Part of a small language model's weights.
Size: 7 heads of 64, vocabulary 2750, 35.3M parameters.
Architecture: LayerNorm before each block, tied embeddings, normalized queries and keys.
MLP neurons of a small language model. Each row is named by its layer, matrix (up: input weights) and neuron, and shows model dimensions 304-399. Each number is 128 + 24 x the weight over its row's rms, rounded and kept within 0 to 255. Numbers have three digits each.
After each neuron's rows, "fires after" lists the tokens most often just before its 100 highest values on Wikipedia text that the model never trained on; "fires on" lists the tokens most often at its 100 highest values on Wikipedia text that the model never trained on.

L10.up481:118129144154120155145091148110136164143151120118159144068126095093188132104085154117097141148150095121114093120095104120116115124117120130033146095124168144159121096106159146092130092158164137106148122151100125108094135113132136111102109110091147099131154145118140107123133139155172162092
fires after: " D", " E", " S", " A", " J", "D"
fires on: "h", "A", "z", "s", "B", " a"

L8.up938:101112126139109148157143128148126139141174117147134109103128093122095154134122105174141143126110119096100156131102160168124158117093114104132123152161155110181164172147137155107167159168137149113159189106142149145139166133152101081129142164117165122133132154099109106071097124118152118138
fires after: " the", ",", " in", " |", " P"
fires on: " New", " Nor", " United", "ic", " for"

L8.up1092:131152135126099156117132128133083114159137084151147115106143104101122099123111119152109137145129157118141081141180148114088087124119140158088141070143126134152148165153110108128181156138150074125130125120136147100128093144115136085105102135115159056121126124164158128084115103104125166133
fires after: " B", " of", " F", " b", " led", "ed"
fires on: " the", " to", "ase", "om", ".", "ab"

L8.up1603:169124150108130149104134118122152144119132098123124139151117109097087110129149125100102109125150134142138084145156097125110114087092087164075155146142104130134176148131140092135126098132141089135113124151125110103151147108132138125080146150138140156104179125145116121129102101100117145125
fires after: " e", " re", " F", " se", " f", "e"
fires on: "al", "as", "it", "ated", "ü"

L8.up1443:111106094119124148162095143082118151155136108120136143133089106101068155134107109119118088121115134162138088129130124171163112125125099138139153095106096178179085108137135086156152148138174159093105133143142129119141136116144128094109127117123124110155117154153156143140145125149166158109
fires after: "'", "2", "1", "-"
fires on: "s", "00", "th", "996"

L10.up4:156121132100169101136069138129116139103147120115096160173136125104079133157134152113144153173117113154128098121151152134089124143108076101109102135121106125086142136108125134075108071172107132116137148157085119072155128151125168095142137152201168125095172130126111108164132113139099129141
fires after: " |", " s", " to", ",", "J", "|"
fires on: " ", " Sp", " c", " cl", "p", " l"

L8.up1760:104114125139080133139094137074151172146167187136083099128116083089107096140104122126150164099121146117144133107129099118099094120135071122098120148115142162130136129126118121094156142146139115152177151132128136132132150131135154130113140088156131116139164132111184116142120138131113142167
fires after: " S", " N", " J", " U", " s", " An"
fires on: "t", "r", "c", "H", "pr", "qu"

L8.up461:101132125109128111105159161124129188136154111107117103106133130114143125172134112136151131144091162131099107119172114114132133173101086151150103154101117162184114157137140107107085106155126151144126137180128105133126102145135141157099112124137105123148153160124177067177116121156138121132
fires after: " ", " with", " |", " to", " well", "ed"
fires on: " ", "1", " of", " to", " as", " and"

L8.up1376:106127144130109162120116179095122118127155113140129086108113102143136119119118119108104122125122180119113136142151115151164140125133149157132112145129125155134124117156146117131123106167091102125132098126138087141095094155165149145140139146158120093130137114115126179103176083173161157150
fires after: " ", " the", " in", " his"
fires on: "1", " ", " career", " history"

L8.up1359:126143110150101103128085120118146152109152121137130140114108127155063128117133118090160106117129077099145099094167140158111093149113116153109123088091098122123149127150165090112106127135141118169163108110140132145182154113107127127102178116134092072122123119133101162146093143161119124118
fires after: "\n", ".", ","
fires on: "-", " However", "\"", " but", "us"

L8.up644:122117134118090180151142129136093109114145081139115103114105126089118157094172093129186130133116129168142108111082155115122113123119129101078149126149132140115134114101160108079100082115112138142118107107140134141144137127189156118100117113133115093124128148137124124102101177117097143133
fires after: " ", "–", " (", "-", " \""
fires on: " |", "2", "t", "3", "4"

L8.up285:155096119133087162130111131155124134095128100121091113106162159167132140143119102152112088179153113120117135126147118100109135119094117148082108133113146100093162138120090150099101117060163087090131148129086097102147160136131190137093176135115115120146145170108177168116136095161133159164
fires after: " G", " a", " an", " one", " H"
fires on: " of", "y", "ar", " Y", " M", " a"

L8.up329:108085139119158151142141118145124134121129145113114133125105129147121123086044154138136137115062165139098128156167117124108155127082160165134099103142155130097109124130138126110123111128129106124099142119143100174137118142164124080120182117178108121151162119136141168162086128082162138123
fires after: "==", " ==", "ic", " c", " ec", "ro"
fires on: "\n", " Championships", "ro"

L11.up1521:110128110109114115119077147131100148174157098139109108145088117117128159147101108123125144118124124117108127072100097108140113157108122098110065127147141117131084178128112128162114094157139160155075094129136101131123120143154128122164130124140150136114095101155133171132103121089128112163
fires after: "1", ","
fires on: "8", "9", "6", "0", "3"

L11.up456:079165125143148133099141129143170175137150098131119091125141147128088148115115120137137083103150153134100132175168178167122118162087119105138139097105173119159161163139096147123106104108096153131121130169136125144114129174121113117092160116140166155143111153133123117126112078175126119109
fires after: " in", " f", " ch", " to", " In", ","
fires on: " ", " Sp", "all", "ap", " dem"

L8.up1184:046138162113100122149138152125142115130164140156142125049087113125152155123114141073153137123121131128111123118167094126179123165108138103174158101127112165121145113165086097125152133135107181127090131139149193151090138161132115119119112118122115131168120163177123112114133117104135128127
fires after: " at", ".", "|", ";", " |"
fires on: " the", " M", " R", " C", "C", " P"

L11.up1538:113123148078112138122157133091180085162176158148098145142122081126128116152112098131161104131104118131097115083127113146149156148119108126109146110094155150199135153147156097145134127119120132080137134119139137096137127186137128121137112112157124083146155161098101110103139170129148129132
fires after: " ", " (", "ask", "\n"
fires on: "1", "et"

L8.up584:124133159129123136140114146151112125124136160168123111109119113143169061130112188153126137113119138162142130103141141167122124134096152089137132095150104123125109169141124121126096151149111108145121126106120142124086173132126121114162127138126118102127128151145129157119148114146107150092
fires after: " M", " m", "M"
fires on: "os", "ost", "aus", "s", "ut", "er"

L8.up880:085123059088129180130078112120150114114149114131117149119114124120155146095141155091127078113118149140136120149118142117080078118121122187132137123153111136100126106096126159118087136131174077140115104159127136150130134135166125090089113131089120135155137170137149128148107147176165151137
fires after: "-", " \"", " ("
fires on: "s", "t", "g", "c", "b", "T"

L8.up1061:157137139128124096159091132128123150177128113132112131127136155094102144134150168145088130167154083091101120160130100118104100131093152146102095098096151137120152131112140135121144122123131146141122126165136111112149142151106156151165122155176108118119139129127125177130161082123096152129
fires after: " G", " L", " l", "L", "al", " r"
fires on: "as", "an", "a", "n", "w"

L11.up566:100119101057124096135146110116110128151143131157143111124085117106139130116079098110099180144146120131158145097113109130164111132104139119083106098106157125147100121170130132105111141150140135132125120140127134142178121168149157103102120099123102088129192159151206125164128114135112131115
fires after: "1", ",", "r"
fires on: "9", "8", "7", "5"

L11.up916:118111144113091126082140158119134128169108069137121122112100109133105129088151097075112070083187105118133117149126152141190108143120179166142146115106125139134117122129135066144129119174136168105164099166145109150129131146135095139161146093106106097106166145150120139124087098105105149109
fires after: " ", "–", "-", "E", " t", " G"
fires on: "2", "3", "9", "l", " air", "F"

L10.up632:104160153147102178122119130144099134118150099146132145094121100100141123152121116132122158121143180160141106133179107103093172126113159110137102077109064148137107045131111104160147115147100125107110088145174158099119135141123110094102108128184148133108115133132116130127151129136164153062
fires after: "\n", " of", "ories", "ation", "'"
fires on: "-", " a", " –", "s", " the"

L8.up128:098126140096131118154118098121088168146128121101121168141123142105094124130115144106150116131122120124125131105116111146128108125151130085074090146142171121175101133133134125122143142131141120121129130117124073168115173156133134094191133159128142144076129114127118138123138094160154138161
fires after: " January", " August", " April", " July", " May"
fires on: " "

L8.up946:123153123111166093134148128102144111188161133150119114099121126104105144171121163149149110136093107108141116118117131108117081129122061137103083088099114078132102148117108131113142105136144097118133145144155094142144140130176136111130095151139172122132167170151139156153138136162073158115
fires after: " H", " h", "y", " M", " T", " I"
fires on: "ah", "ell", "d", "ad", "cl", "am"

L11.up1611:112103111124121144153144098153145136137149160138130086124124106132081123137114119149175082105098122156164112124175135192088126138131107098117138110147140116145113108109128130109150133144151089132119126137138123105108119145104107169112196150147127103108120114140132146122136134134126137091
fires after: " the", " a", " |", " The"
fires on: " "

L8.up1077:128079135105104171120150118171119138111170070128097150139162105131133122146102108111128127105145172137178112133163126120057119129120127130115130138115133130157154095194125106114138171108127129126151104139144096109149167111164134165104152143131159114132171163116104105081129131151167165092
fires after: " on", " On", " ", " to", ":", " from"
fires on: " ", " December", " West", " Bl", " September"

L8.up191:116125150113115147144113106133077148126193143128137106121125093104098119135137160093146101107127119153142106099137129103151154115121105112106155127094153152150127104117138106130141183123154121116125093124135133134073108153135100098133104140128138138132162147131098120147137116130116162127
fires after: " H", " |", " (", "/", "C", ":"
fires on: " O", "or", "t", "a", "ont"

L10.up536:121111093167107145178117171138115153132101156112145149106111090119125140131093147134121152122141141158130142140130143123141171165134129125109157154150102106113106103177134118099088147196104146112115162151125167099138160144129120137127134092125125105103114129163164177106129116119118121133
fires after: " the", "s", " F", " m", " M", " a"
fires on: " in", " f", " after", " for", "ot", " out"

L10.up878:138109110062117170154149118152154167156130134149103128159135089104125091162123131107133165140127115118090133133084174123104087130089154107114147110142123135102167141104132150111120105147129143124113142150101121120123145101134087095088126140108196150131150152128143179137120116155143139144
fires after: " H", " T", " C", "A", " S"
fires on: "o", "el", "al", "em", "ed"

L10.up1293:118113120116103166116087123136123110132165090159139145114148155107106139161125153116128160114106147112104101107103111133104099122090163130104144125132123128133107132128129081126133084155106140070145132226096087097156129159120144129088130147137112131134138177156121146149165133138124129095
fires after: " A", " S", " G", "i", " J", " |"
fires on: "h", "ar", "ab", " Sh", "sh", "et"

L10.up287:180123125115112137128123142080108144114168124148128126177113102143126084142130138153133138111134117117138132136182124174104109110128085128119157079104141089115080123120134100057119105142187117154146109138145109125122129172157124122121156098124142064138132161157126089104117158142116140152
fires after: " S", " M", " s", " J", " m", "\n"
fires on: "r", "os", "um", "at", "id", "7"

L10.up637:144112152106138136132109161081122146140114092158150114133102114100148138111125139109130130102140119117135128165130128157139090144113116135138111126129135129143135133101101146106098138195101117158121119144111136123140130147114133109152117150161116131085185130137192107119137113131076144149
fires after: "1", "ass", " m", " M", " prim", " int"
fires on: "c", "ar", "ach", "8", "9", "f"

L8.up321:121116106106154103117112095092122151150141103142101130139174087141138172122149099133129102116170086113140103121122125126113083091163123131142156086121124106166137150172143110090086136121134122123157069136097132153104094157158098110076120107098134101126136156145143160085195135144087154170
fires after: " ", "-", "–"
fires on: "10", "2", "t", "4", "8", "3"

L8.up1779:156142100126125134136094114153173108148119098135112152095187085152122139100144118111087066117108144124160113181142113130152117135131144114097142093085157123133185127104097134140105095152159113113128144125143107107126118162169124116115130103152145098148080161153118167116141101132132143146
fires after: " F", " c", " C", " B", " ", " G"
fires on: "er", "g", "it", "eder", "ell", "im"

L8.up1297:133153061121132113109145143111096102133142102175147153143120118114133128138121158168156135136142125119150131097139179111088127104103127103090141114124127099128152136120163097118126110138112155157080130112145100120158176112119130100099158143113072116108155109130118116117101095145164142143
fires after: ")", ".", "\n", " l", " He", " re"
fires on: " |", " sh", " /", "os", "-", " appear"

L8.up1128:127140159097131151175106128149139117139116126118113117104160141115148121129117139128118107124144144121125115115105111143117168120158143101095141149114109134174160075135117103106115141092141111170142133114112121121100150123131100107135112113145132070159137122095097151117142150105136163157
fires after: " ", ".", "--", " ("
fires on: "2", ".", "\n", " "

L8.up443:147147166107111155145127095130119165127130134169146116100168100157141087107121127143095111163182133122119113146133119105143167129100110127093137104119158123166167151118153161135146134121132080146103117097124155135119152112156133083148176110104143088134156105103076145120124176168126173132
fires after: " p", " L", " R", " St", " l", " P"
fires on: "it", "ie", "ut", "el", " mult"

L10.up300:128138131120068146159115143172086129140143160109085104082119115072124173149109129118132131131144138132083107136115144147120179110148108116124118103144130075111119090102173102116127102136127128121132110165110120122124084175152059111094134077126118132124137117147091105135167123151136164095
fires after: " H", " K", " C", "D", " s", " g"
fires on: "on", "ill", "en", "ard", "ur", "irl"

L10.up230:133125125145130165152128098146109189124151153124096090118100125144112170150150124106164149176113145110145119138180155131124117131111127146115167107098145111096137105094056142114106162140102121106104134159187141088108117122158132127124127142132144082115119123121148132119145136155105184127
fires after: " ", " the", " The", " (", "\n\n", " University"
fires on: "2", "1", " in", " S", " of", " H"

L10.up1020:110139107141099065125111132126162128135147191158146126094106114141163084136125093122094085151108133113135078103129148110152144137137158098070136100119126123143114125141123135112112137161132168144138116148121163112161117132156120117120143089133138082167214147129172144127117135129104130170
fires after: ",", "r", " St", " Con", "b", " "
fires on: " ", "st", "ro", "n", "1"

L8.up1616:201122137091163097129159107106116121114141115109154136120151114142140169100120123128114147157123130116110113103144124159178150134139143154116115098133114059132134101123140156159111126149122165100136092127106086103164085134154142139141202104146090146122115126118133120084132097179126154109
fires after: " |", ";"
fires on: " ", " |", "ents", " and"

L11.up1473:113135123099117123103165098145109114120158135135150085155123128128083107148132077146131157161177161133141113075111163173149106105093116127145135123103140127118100127097139114143128122186120094089096098147153087113122122162168130115082160154124143115137150142156069087123128141122154161151
fires after: ",", " in", " ", "1", " since", " to"
fires on: " ", "1", " As", "85"

L10.up1597:158145111139133184136150122109155103142133129127093163157140115110143113147141140147146117135132115149127079100137118092144109113084084107089132090101090102073101124151136143082135152157133141144147114087104131106155170128132126088081160120145182097100122123136098160108138143069100172132
fires after: " H", " J", " Sh", " R", " B"
fires on: "or", "ri", "al", "od", "r", "ul"

L8.up1398:150106143126115088162121134116145179147118181106114108110178120155161090156102131169117142126133104152133156146130162138124123126127111124105116137138136108184123129130137117126106157150110136082123158124120136142124139126112102144098109163149159085099147163147144143138122118161109139144
fires after: " the", " |", ":", " in"
fires on: " United", "\n", " country", " first"

L8.up856:131128102130126139136140154146100113150126146168101124074134137074146098125108136108116096110135138087119151146106146136134067118130168110109129110112121136101167132180146131126158097161116158135095128115116117112113153142142149116117129135156162092136115134184146090122128112148151125099
fires after: " L", " M", " m", " El", " al"
fires on: ",", "though", "ie", "ost", "ock", "o"

L11.up221:112120140100119175140097109110117125130138116134103094124131140105145145130051159118172145099117150139121128110073141151165125118110128136118141158115083122147147186118134135105139129149123122120066143152135102148142140092109102144111115140131135144165155140147142191151104132152124153165
fires after: "==", ".", " =="
fires on: "\n\n", "\n", " It", "====", " it"

L8.up1314:137180123112114147124116116105134117120117112145110088112151116126131132132131075152109084152167106111087116098145152144116084155067095146079103108124150156134152179105127118101124137111067094122176142131120124175148156116128101109140095112129120104113158147133120128115145097167151137159
fires after: " St", " L", " l", " r", "L"
fires on: "an", "u", "id", "ur"

L11.up1438:113129120142109157157161152128128119138154140136150097125171113072147118136133110137137161139119138092117111116145090143086137079134117094114098085127138153162143102152158118074096088145150172122102134136122100129149135153156143136053155125181146114108142155098072113099138123167112128129
fires after: " |", ";", " was", ":"
fires on: " ", " \""

L11.up792:131187105067106168117124147113125115190180097156150097137157138113112128125142108177144159154097178120152144115151118138114110099110085127099153109093103135100157081058139126124073117116135095123103103131129139081111130091158114100103161120132145108142151152125097155147109078149132187117
fires after: " ", "-", " a"
fires on: "1", " s", "2", " res", "s"

L10.up649:126125171137114161093136185129099091184155167133131071154143080153101114127115122099184106118137127101143128105153110133114142121113116109113107135129146103132055082127139124097096159078093090120124200136100124131158115163130150130118173154147120136125081142118117120111102141125102122127
fires after: "w", " |", " w", ";", "he", " W"
fires on: " ", "ed", "est", "er", "ast"

L8.up215:087132113108110142133164114071158148113143099113146088137143094077141092131086120143144141118175138135147129143162114127115125125128121081129117108091093146172146112145113094118125142154103163197103058132130134114109097164166121127100167106126143076134153128145127117114128116165115122173
fires after: " ", " |", ";", " the", "iet", " reg"
fires on: " ", "ul", "1", "n", "4"

L8.up1111:114119144112130117164112130122137151153143118109104133168120152127102145101104113149152134118125146116122153116158134121133106115091122130103118111125130090119166157177104096156113093134116091137087135136119115130116081143154093133126139119117140108150109127075134098103115083127102128135
fires after: ".", ")", " con", "a"
fires on: "\n", "7", "j", "e", "6", " of"

L10.up515:110111128093088118135126125152135151129124172116108117136155147108119129150147141117169148122123168148129082150165116136144114161118129085114136103123153120123107106111160094113128128123126102094149090128162149111146131169134102123146126137128163109124153118100159131171109166160093128115
fires after: " |", "\n", "ition", " and"
fires on: "\n", " ", "-", "1", " has"

L11.up1298:110063143167151138119141111136139135112162156122125128093131102127182161105139124134144130134160146122094097108152183141147118104092116131093112103131092130095163155138109124105134139158104148132130151126118129142134123140129079109081137116178142124103096124126102120111104082120116131138
fires after: " |", " to"
fires on: "\n", " re", "ap"

L10.up80:111098080106115111108128134134103121107126129107119163074157152157097138087130113117085138129154150139110133170092171117133103162147148137172149098110091094125171157153153160109079127121104099098124117133155151122105120158142113108085165118131139165132126170149157145133157177152123102127
fires after: "–", "-"
fires on: "1", " ob", "ord", "g"

L8.up1737:119088104133101114123102119165124128142118097141090124172133119203129117175145091114153134105126103131134103163163118115116114177147080093105117099113151130143131112159167118107091116152134093128131137140122124146142135157155123127077148139117137084154159171148105145126159136150137138113
fires after: " c", " C", " w", "S", " the", " S"
fires on: "er", "id", " South", "it", " high", "el"

L8.up130:139129092100116169108135141138111143142153126176123145114174130104110136072140123166175136172147108141136128120131161177121089147113140181094153104113141112175107137155128134109079138153120087107147116180055104117097123132161138101119118067126180119175150131177113142115126180151137147128
fires after: ",", "–", ".", " g", " (", " H"
fires on: " and", "t", " or", "al", "4"

L10.up1258:091139114099141136121127142126151178142135136159149114099149063172128135138125142125123104173123128118127092108129122099105123134117116159095107115148138142108141141138170096120126130120155156106131056151176137128128118121119130148104135109160150122124151125166113079150153110140128137161
fires after: " A", "A", " H", " D", " G", " S"
fires on: "B", "T", "E", "A", "M"

L8.up486:153099114144163128124079100134162160102136149124093126171089122151112152087091126105089130114139124134117105146120136089132125105102121092102154085127129101132154107129088148116099098164131106125139129150148133126150148181166100068119144131120127108154097141149144138131116112129092141164
fires after: " ", "-", "–"
fires on: "0", " E", "9", " f", " k"

L11.up1395:122131102101120123132144108102133094116142110134130131092165060121161147113154125086130155159133121152096133114152102120155152170135149098125089110168107139072119109122131149132118109133139165097092153156128175076121119115116127139145160128152152115125158133125120133159111120162098154129
fires after: "-", "|", " A", " |", " and", "\n"
fires on: " ", " and", " att", "thlet", " f", "ra"

L10.up895:147139132117109158161126159154144137106124122170184138118126111108157120136086106111153120096153115131140130145145165183125134113136138135107141136106121119118131146166153123122107120144097111138110187128146132122159143151146116141084127122137117076111140116134075110107134134112115125116
fires after: " |", ".", " the", " \"", ":", "-"
fires on: " F", "\n", "F", "\n\n"

L8.up142:141105106120121119132124106128142099134136085131121116141147140092124115105127170115142141107130182133114132128116146194117084107092129161156161095116108113120180105156103154116066106134130096131111139134151091122122105135142141066081169094124137128094130154149156139097158084122074121100
fires after: "-", " (", "/", " |", " mult", " un"
fires on: "t", "w", "s", " |", "\n", "m"

L11.up921:142145132114140095170165175158136165154143149145147140137118126139121143163126103115151146143162157129138100159124155159130130111111109095121124111157061149160121104154085128103095105088137120102090165130126138102092134143161113118127088129141103116173138121149108180124161122153116154126
fires after: " ", " N", "1", "2"
fires on: "1", ".", "2", "ass"

L10.up852:131179122091115100119131126168116123156135136149127135158106145120122157125092117080096135125103152131117124145119132119124073100126114171125099167111123126141086118162116082106133096196163126143086163120149123156148126188181146110159130102184167129103135145122158114134152089157073153133
fires after: "el", "1", " El", "r", " Br"
fires on: "t", "j", "v", "f"

L10.up1563:127057090113118122154087143113132143132113108136137097166157106144101139169109146157115117097111152117139098132149139153160130120145093096144122117124073083150123114118135129113129124156107075106111125136143114117153164143134138147090176164137127093159139107172132133118145136147114128137
fires after: " ", " M", " m", " the"
fires on: "1", "os", "ir", "med", " al"

L8.up318:138128146080140194128128103086099181157114139161120112168152124101096141092130127170131119117168124132139072137154126109053125121105142100076145109182142113115133143123090131104147150100147070144087146143071127100115113106147101101134130113165121095119120126108118110122154124131151143090
fires after: " d", " s", " n", " D", " N"
fires on: "ed", "er", "ol", "ar", "i", "ug"

L8.up1584:088111115097101095144138124109122141122203085113119080157127119138149150166160127116166117116119109124161056114191119140123138142125126135113097133139146090122104090099086102130161170087121127077143105136128119151127151139162115116095153120129152115112107157148128176107134156151129158130
fires after: " h", " H", " Th", " S", " A", "y"
fires on: "at", "and", "ad", "ind", "ud"

L8.up661:153084088101118109164131130116126142096146090138125114166163117086128100171099147179135122171087105144147152116116144135127093132080121101104145122101139128151143125113140110155171112139142167068133137123190164109160113140119077143131129124126123139106150142127103085112105110137147156103
fires after: " T", " t", " out", "our"
fires on: "re", " of", "ro", "op", "ol", " de"

L8.up725:096133057126133136119125175163130127161142130125115150138111127072097132191119152138160146115102137130094085118133116101120120143127146100114120153101124136105075137117127109061118129117117150133127137127124117152105127121152133135090149122151138139110133171114121145116113146135142150124
fires after: " T", "ra", "T", " Z", " K", "0"
fires on: "il", "in", "ar", "el", "ig", "."

L8.up266:100072140132170131157131137092127121173160132126102092119132141106112110153122133095160149145129106120152120137144181124057122140114128109172075169189137100130146111133102153148073151089158127066114117151149120133121123186162100096085136143154157109140109145155156125185138086161129140127
fires after: " U", " I", "I", "U"
fires on: "N", "d", "ing", "s", "g", "T"

L10.up750:155123145167137152208125140121096154141111112160123166141119119090105179203109107119139139139161149111139151083128164150087137095129116105104107096141109138120128190144141146153123107163226106116073175164164105107159147138134109109098151167144094092139119128167113134120128136150173153127
fires after: "'", " the", "2", " at"
fires on: "s", " s", " pres", " the", "ic"

L8.up1581:142138141111104102148122108098112097131137110156113152147128104133138128128100136137170093164132098128117117130149187156163134147112086085155138116120130132166132158156116147143111092144131091091115183141171100135136128144142128130068149154150109153103169122136129098109118133128106121095
fires after: " P", "P", " At", " p", " "
fires on: "l", "ens", "ers", "s", "it", "ost"

L11.up1720:097139134109107107123155103128117167093160085142105136105132124116141148162096132089167123114171090120105120068129149150125121137127092113131098098104139157166132163072156117134114124126103173109109131130104136127133132158122114115128148135155128130166166160110110135185128089144102140126
fires after: " |", "-", "20", "21"
fires on: ".", "\n", " G", " P", "′", " F"

L8.up157:140139101114165147144144071146156140132123123069114164122132131108187092141102114130108114147122149110131155185122120122144162124126090116123125174085131128160123146175082130126138132092169101133104137114148141134134113115138108106142133143123124112130101095111169089158092116165140157187
fires after: " ", " P", " c", "D", " et"
fires on: ".", "1", "2", "er", " al"